From a checkpoint of a small transformer trained on Wikipedia.
Architecture: RMSNorm before each block, learned and rotary positions, untied embeddings.
Training: 752M tokens, 5739 steps.
MLP neurons of a small language model. Each row is named by its layer, matrix (gate and up: input weights; down: output weights) and neuron, and shows model dimensions 240-335. Each number is 500 + 40 x the weight over its row's rms, rounded and kept within 0 to 999. Numbers have three digits each. A neuron's up and down rows have the sign that makes its largest values positive.
A block is one neuron, or neurons of one layer that tend to fire together. Before each block is what it responds to, as a language model described it from the Wikipedia text at the highest values.

Responds to: Paragraph-ending breaks
L2.gate474:520514548461514489523560475508552455527539550465491390559509512501469509499481517518533511570565498537534456515420574550468532527507539478602424503450511477506506500481506479420577506464459468448451477540528530464545509534509588504491520451418545495538449502531458559406522560516496513425
L2.up474:476463547521544501508530511507523519488474488504515523511512486486452485504475529479518538600502469514511434503443469510529529473493452400465486464435478460470483442478549508475452525480496501478439466567425508476501494484531591518478488478440528529521416470510428457498514567602469489469
L2.down474:491550538505480461527548463507530539435515582483473522500432509599479564505516487445482560500517569501497472501521590472481518468509623512522483499463477523461485422559556458484472509544430537489506443517515511459496544455465519471517486473538465575445514489532471531491404548552476557410
L2.gate561:447494431421451525419429462548461447549508533490469433466369537522506558560478470514594480486494458579492553518483500496488577494474497461474448541491544511524546542537505597424463522524415562535448517532485526488456508507453547499520509490559467539453585501486483455470498513462438525454
L2.up561:460515526477401451482531487534405403558482524511470497463555451421477472476428495521510496474554541463498471478461525484496479505570456484520447517481413488474507442552496463538401507571426565477476434531512520470482554473473517543451477461497516505515528470509374472500492464506469485474
L2.down561:503463473480553543548471485522559533443543514535485557437470545546470462447498579405568462509446523475554553529534478486464509507537572544473486517499477505478460541467465519451483519397473540498544498522443501419534458492397465509407473517557545530476462456507535531403436510461518514491
L2.gate945:500501408496528510435503523545431443501524519469539524465431461541589500600528552562542511530498559584508439477532522505534492512544485513470538486494508531520501464494520480459550488509464479524473454464469440496469507481501488470519535457447514510499433529474563550419511521545450426441
L2.up945:563478470523479466482504478555493493449586460425474537450467512514474471527519546501466526494491556483471538493555501587536420499490455496515502495522480477509599485472546467523503521595572514493519470486486561554478530488588496504509521481573589481452474541522451507477488556479440479423
L2.down945:503502509523452514494469504532494436539488502506487492540472562536450525532545499411473547561513547519508508530482493580478540477503548508504559547533460580492441450490472477552497506524508555559484427471520488434485492434473526465453501506489530471492415512531457478454444408521497463477
L2.gate1421:514537434494536458558514482550491497451516496515536545458488501466558438515470551496530542564551475555486553517450522473526443463533516467468509461509492502490489511483508425506470487460499447527528476531539448484504536544570562561526466424468470492548526515512502553492504495568474465503
L2.up1421:468461482504507475573458500625478474501547499503498518542507436462529540545550533484526427475524583484466507515472560484439463500514523567546488465514527531505383509421483486410512549537485556546495465473411519482505561518535509536600518463519475504532410539523493465494489532430493445531
L2.down1421:452484506489455591469472511535448545515550494487518429433497481611515519534479549416481444502543539535499483472535535556489483542526516567489540513512454549542494446483534467474525531640547531531511520457457504533429520438475518477523514506473515504508482421498480524540466570446533480521

Responds to: Mid-name word fragments
L2.gate396:423546485479593484477563522481491432528522483465580511466499566512504496458558478528531503495483497433476529520476524454551520509465458433486472470438482465482492486550525540535528498550539511463488442474490489500493488510523450520561481468477443482496457434473504538475448518471554518506
L2.up396:498503464497500544534500461476494548507504518491510480538505452466473481511471460552503526564514438456492460512485454500477441483576482559428459455477486527565520529522488488463441518468503592443473504489534489562492487503455485438501618448458536514494569472474495492500464556492460559482
L2.down396:454410478463525474493509464484530462523479509490576465464471538566468526530486450544447522531464538478481496478482487509483549438455499426516519511541505529541432541492495511512496489567523485466528498532487468508586468520454491518535436456487472456502522540544534568471553465535470512534
L2.gate1158:483461381576544453495531457482566474520452361519540506493495460551555518465534490487527490514424471504523516505484548539534539593538500475618433511474484468571532489504424517427496492513586538477522444477525581501576533505467598440495478545522539549497525468459517534488484534495517530530
L2.up1158:419512483469497546468510470555565558555485496479480503509518575484397431452525486447514567521465538486554421435509542490483493436541500470475520484492456504476504490516501465490482564490503477365477455478553511470486451552538471524488547463483507513544410485529494528464540536470474465502
L2.down1158:499531530518496499441555517468427493497471537491402511533483502492485456526490498550462438460507479487501509466482545493508464528482489468418494542540467503420517523488497536522550466489536539395421506558511442462399519508502455472466407432456462472438470505492567429513461516543465490502
L2.gate1190:527486501548502455555533450439473510530532539502549473494481518499495485491520424484531518548429477509479471495558574530460544507516441456478549528536501495481414471496525544503508558477513560494499519415490462521463573509528505491490514514509539594534420492490402436474548517443519544475
L2.up1190:497460508505477502519453554506560466466524560546568504418591510509524578511449528470519495473494490487565513523519562554531526522548464535517535519483516518519544534498474428572446508560488519542556495494462482557420475532446466545466576469425538407483453522574484530465530455496487492490
L2.down1190:501539521558571588468499551432501476508480453481493499432440498519505414474495504463508477573514526428563492445508520455417550550481499512478465577523442595524476517515510546440530510472492582518408514429509518488445399500519503490449518449473489512477518457496513461494431496443490526526
L2.gate1240:531432500514505424504529486448510427514492423489532530507497525396554513450593544471502537463486529441506503540448423486532370512487477528445459453489529473503546428458538464492445449466515535424459503521505457507514541470523520488441476466402512578485510383521402485590454432453517510523
L2.up1240:571549621559569404506474483472482479473431526520552457530532484500481495502489448497543504482446483456558491491512448542545484540464493511509496461491497488473506496550460512477476521469548545506433452526459468520436533505534540485394503506517484517526435498551530447569528528549543464519
L2.down1240:564588523498558493454532396489463520535494455511470455395450470522437495521466447557494569498449466526457494504476474546487586445456534473546475513468500483516524524550514462450525475490541493524450440535546469531537490507506529463581526569462485455424558507546466562471489468497529490502

Responds to: Paragraph-break double newline
L4.gate224:512563484524527539528449502506504584461514485452515414493513506414486440499496506476590484440406534518504504636565534575516469554516489486518459568497556506482485527499529507513448546449510491528529471528487469479522465477507506484395559547513493516537490447452460557514452498539407473451
L4.up224:435505496504480503492530465539501421528426515434443459508514562418523481562473502487521450519560532465522507500510461490492435560469470459527505622458556569479530471548511468414493478522522435472466464484488480488503522461540496475540480539518561549497527425522526469450542481553518463440
L4.down224:554440480503514483495443501440533477545461447506440464448514527509440458569463574452477500533559427486459444520459481489489522506462469541476462433516465534541519446504425432433449423502488507524490540466487480402606523483515533433417431522484498555463495566516469457437488516503520481472
L4.gate887:508511528476494490503439535481500548456514530441424442438468461519508518513578518427549495564521498503411458561481496553534445425466437556505582460477512569515512456489514466546437545461489491481467423518563480429491385473532467526498511542502565466463473450498475459516475535481481498490
L4.up887:549494515506478498493517505507460494484454449390455467502450456542544517419548482492449468410546536483501486569502517514430524475438554517516569478549528438514521514536552465542491599456497562517517405492539480529493421441488461466452487569462489542551526557497502475412524484553504460494
L4.down887:511556440488434507567534529505491430447445501555509500484534464500471429430512492422512517495566513448441507497501532533441526551497562492507452457455524481525473460498545502512486572539456468425541560528445423418450436503410515458502470484495500470534464502499429450450415512508437473495
L4.gate962:472438471493513505528498456549494541498530475499540475495461480494506499485479490506484475541464502504521421515500518499447478424501490494468457552489524594430558448518534503509468543494513606494472448419470504487485513492532579538515418512456471503477484498509551531521461494561495491503
L4.up962:501447515477535446548546511554438501554512560505492507566497507486507493520498508494529515518494527486514427487519501470425517523541517526496470442527483478504461531481493484460466492499493589509521447539453516430494530487446545516509476511434482492498502529526521408502485491530454463514
L4.down962:431484512522535516475547436519482456519547430507509463483430507499484475504474635296488475466473536508496487553511541492532567497505477536553519548444516526414518518491542389535406437516479515453525510531478445314487430512479524484457445492554546539483509498529487497481430508544480481443
L4.gate1296:444476432470454453522459439456571511450561467436484532589471460531396499510440548517463449478513478416480471570475546487502489591482518601486444515432529495464501522568545479460449532469468450488465487549478462464436554471511456449542491476538475517599463495532457481467466513517459457511
L4.up1296:461490434459525466450487478437509537497509484485478516472459459466474540571537510497527504486540469437487455543450567514434501590490506574481619595476478486508557515487533502488582609503435529512550489537471481481530530505498429487526495480487485492398549468434488512536454570538416484493
L4.down1296:488438529474521524535492508548502487471515532567485510466400556464505495506404504434477463473509541550523507485489484500474575563527497453439541558438536547496522462485493511549485570564485482490547444470519467466522464516480488524437517537520489495452441498529490457476513442538468563516

Responds to: Line breaks ending rows
L3.gate849:530550555447497477593578487464476452482457536492457533534490502458449486500479421492515487515475437550453489530409510546391470476476561529549457488472488380440485496500547399471435480538478479516523479476489479514481508467549508444512553524364518547485494593494402572468524482541519448437
L3.up849:439425472536465512457490510460588478534515495474451513540523506522557528560463537505454532488566489489499426532490495553506512508532492491486564489575422469436497508499484471476422537462487607515439474435543556523534511539469503521496401420453514481453491529384478495510463472466490464496
L3.down849:501507507437405593555495532442492574498503485508496454452450546548455474562507542430543472452552458507529472438528532524484450480557472502508461490418488513510515495513509465421454497526520505495522440454466459453495454534542474478553482500495493500463492475523493510413517493500527498515

Responds to: Mid-word name fragments
L4.gate126:462572519468561459529421459503507578497401499533490527518450517582509463528508476511512492505521452492519587506509466501483460542482524536519508461556463457511541478502503511448467566377469523530507471484535513498489485481546577429507517522525534436493503507521393490521565509498519467439
L4.up126:505554564502467446460493530470540550482453478532497544400442468495519546540485513508570542524462447529555572501434403564514477489493557525462573441476440477566595445422477482488545494469517548506484503519576506499502572507511466476505484532591528432483476556521436517519542541522421546512
L4.down126:461489539478519481440500526500496479504478538560492580445551514582451509534476505555555464477502495484549446536516467481496639493530526463503524420497488551525524489510426470529523505557541465467490498493516508549488501460525455518482497461479502506473500524438474523432440520518507446482
L4.gate341:516508471560459538370461498496558433518436538462478509497532509469457581529483490513447488477458541491433427528522475482486537533530421469522516462515494478552494555461524442570460495581493482513480528410462509471491527505485489465463489458482534583580500466459488553523600510529412459493
L4.up341:458514454497491483492474459489547549499444470540398477481523525500548523544499434488452457549540501558492494510489456504510584496466507544493500549456478505553520493616556471482530513515537463523485512522360470419509552449537492527543478475475475447588553520483519486540550463446458506489
L4.down341:456538547581556528491449590498518506567481498503445463421482453543429530516502522514543502565423524492452521537489470458458522513546459518459476406548396542528538449493472477527498472523493500540540481558486535486476540513538524496480519519529551558577525520438563591469502544468492540490
L4.gate595:474490498539440600500491491481566512481452583518489496461587388562542488532533490482508538561467514499521496468526464493520504513511458525597467505515471535527419527548547498488412475498484449405519526507473517516529501497482443401547513560430511441558438545466589505520505549481496511448
L4.up595:461472442422452481474466525496522510442498509538519543495575409590478532478561502544551446594409477454572431531496483507523475581453480487525528479593483500539465504461576505537518530478537472524444510531514491469491518543491457455512553489520569458504445531439532511472472506529513416502
L4.down595:467475495566465508499546524426474563463564493530559497487548463542479480507577428515477472492474493478510432443489501500496515496489509504460568486464451493448454539559523479526484519471523471538537457477573545536460489605512436540421499496504508485541406490473524493438484517491473511497
L4.gate957:583558555495497460508553459447481544508510455477484467536556489444586559469518484447530501519445469422488453509553569505568513483509499515520542494476500521435553547474564434527448424479506512458546483526488480422576523409487514559512491459543472495492483428533507484516494489522461485519
L4.up957:449499564482476560518489463502483532468446569473441569496545517479507557500530515508434477502525509640524517532524472484491448549475472507469438497449487460488509542573431480472551497512557496464614493451491491540529545457552475521488556479516462537524521512527522494471445503460553511505
L4.down957:564506541489482529435480540426523469509487473492540500462453460519557498520455534530532466482395507480549475493502504509519430443511538502520504538474500447480478558459411479417550506513518464527460503517490544459548495531536560539539482479468535529531435495481484486479529554484492528561

Responds to: Mid-word name fragments
L3.gate620:490586517491500518476436523533557518489509500429516502484380490447433438531465499451522448469499531489525513380559497577503517478436533509494468492498512496453509554536375467510463490549498452450459502552487493489562446507510503496510449500449505530455417490542575481540487535476583525483
L3.up620:456522500516536471466542471508534443556514487465514506482515515495559490499465526523439382487449481473467548451453511465467498496447519505490480501471499530469517509526418495556490587519424534505508527531423596496469488418527493433499498489565457459488522397508461550488525502444521513472
L3.down620:524554466535506505524536617541477531500456466480453466496460509502503481500535530577465454538459538485513514504391506466538552443502492510547530430495451525527597534436473425578551513524481502501442459450467561486434527505462448557487514483558549450488574480522524524486503468423502532556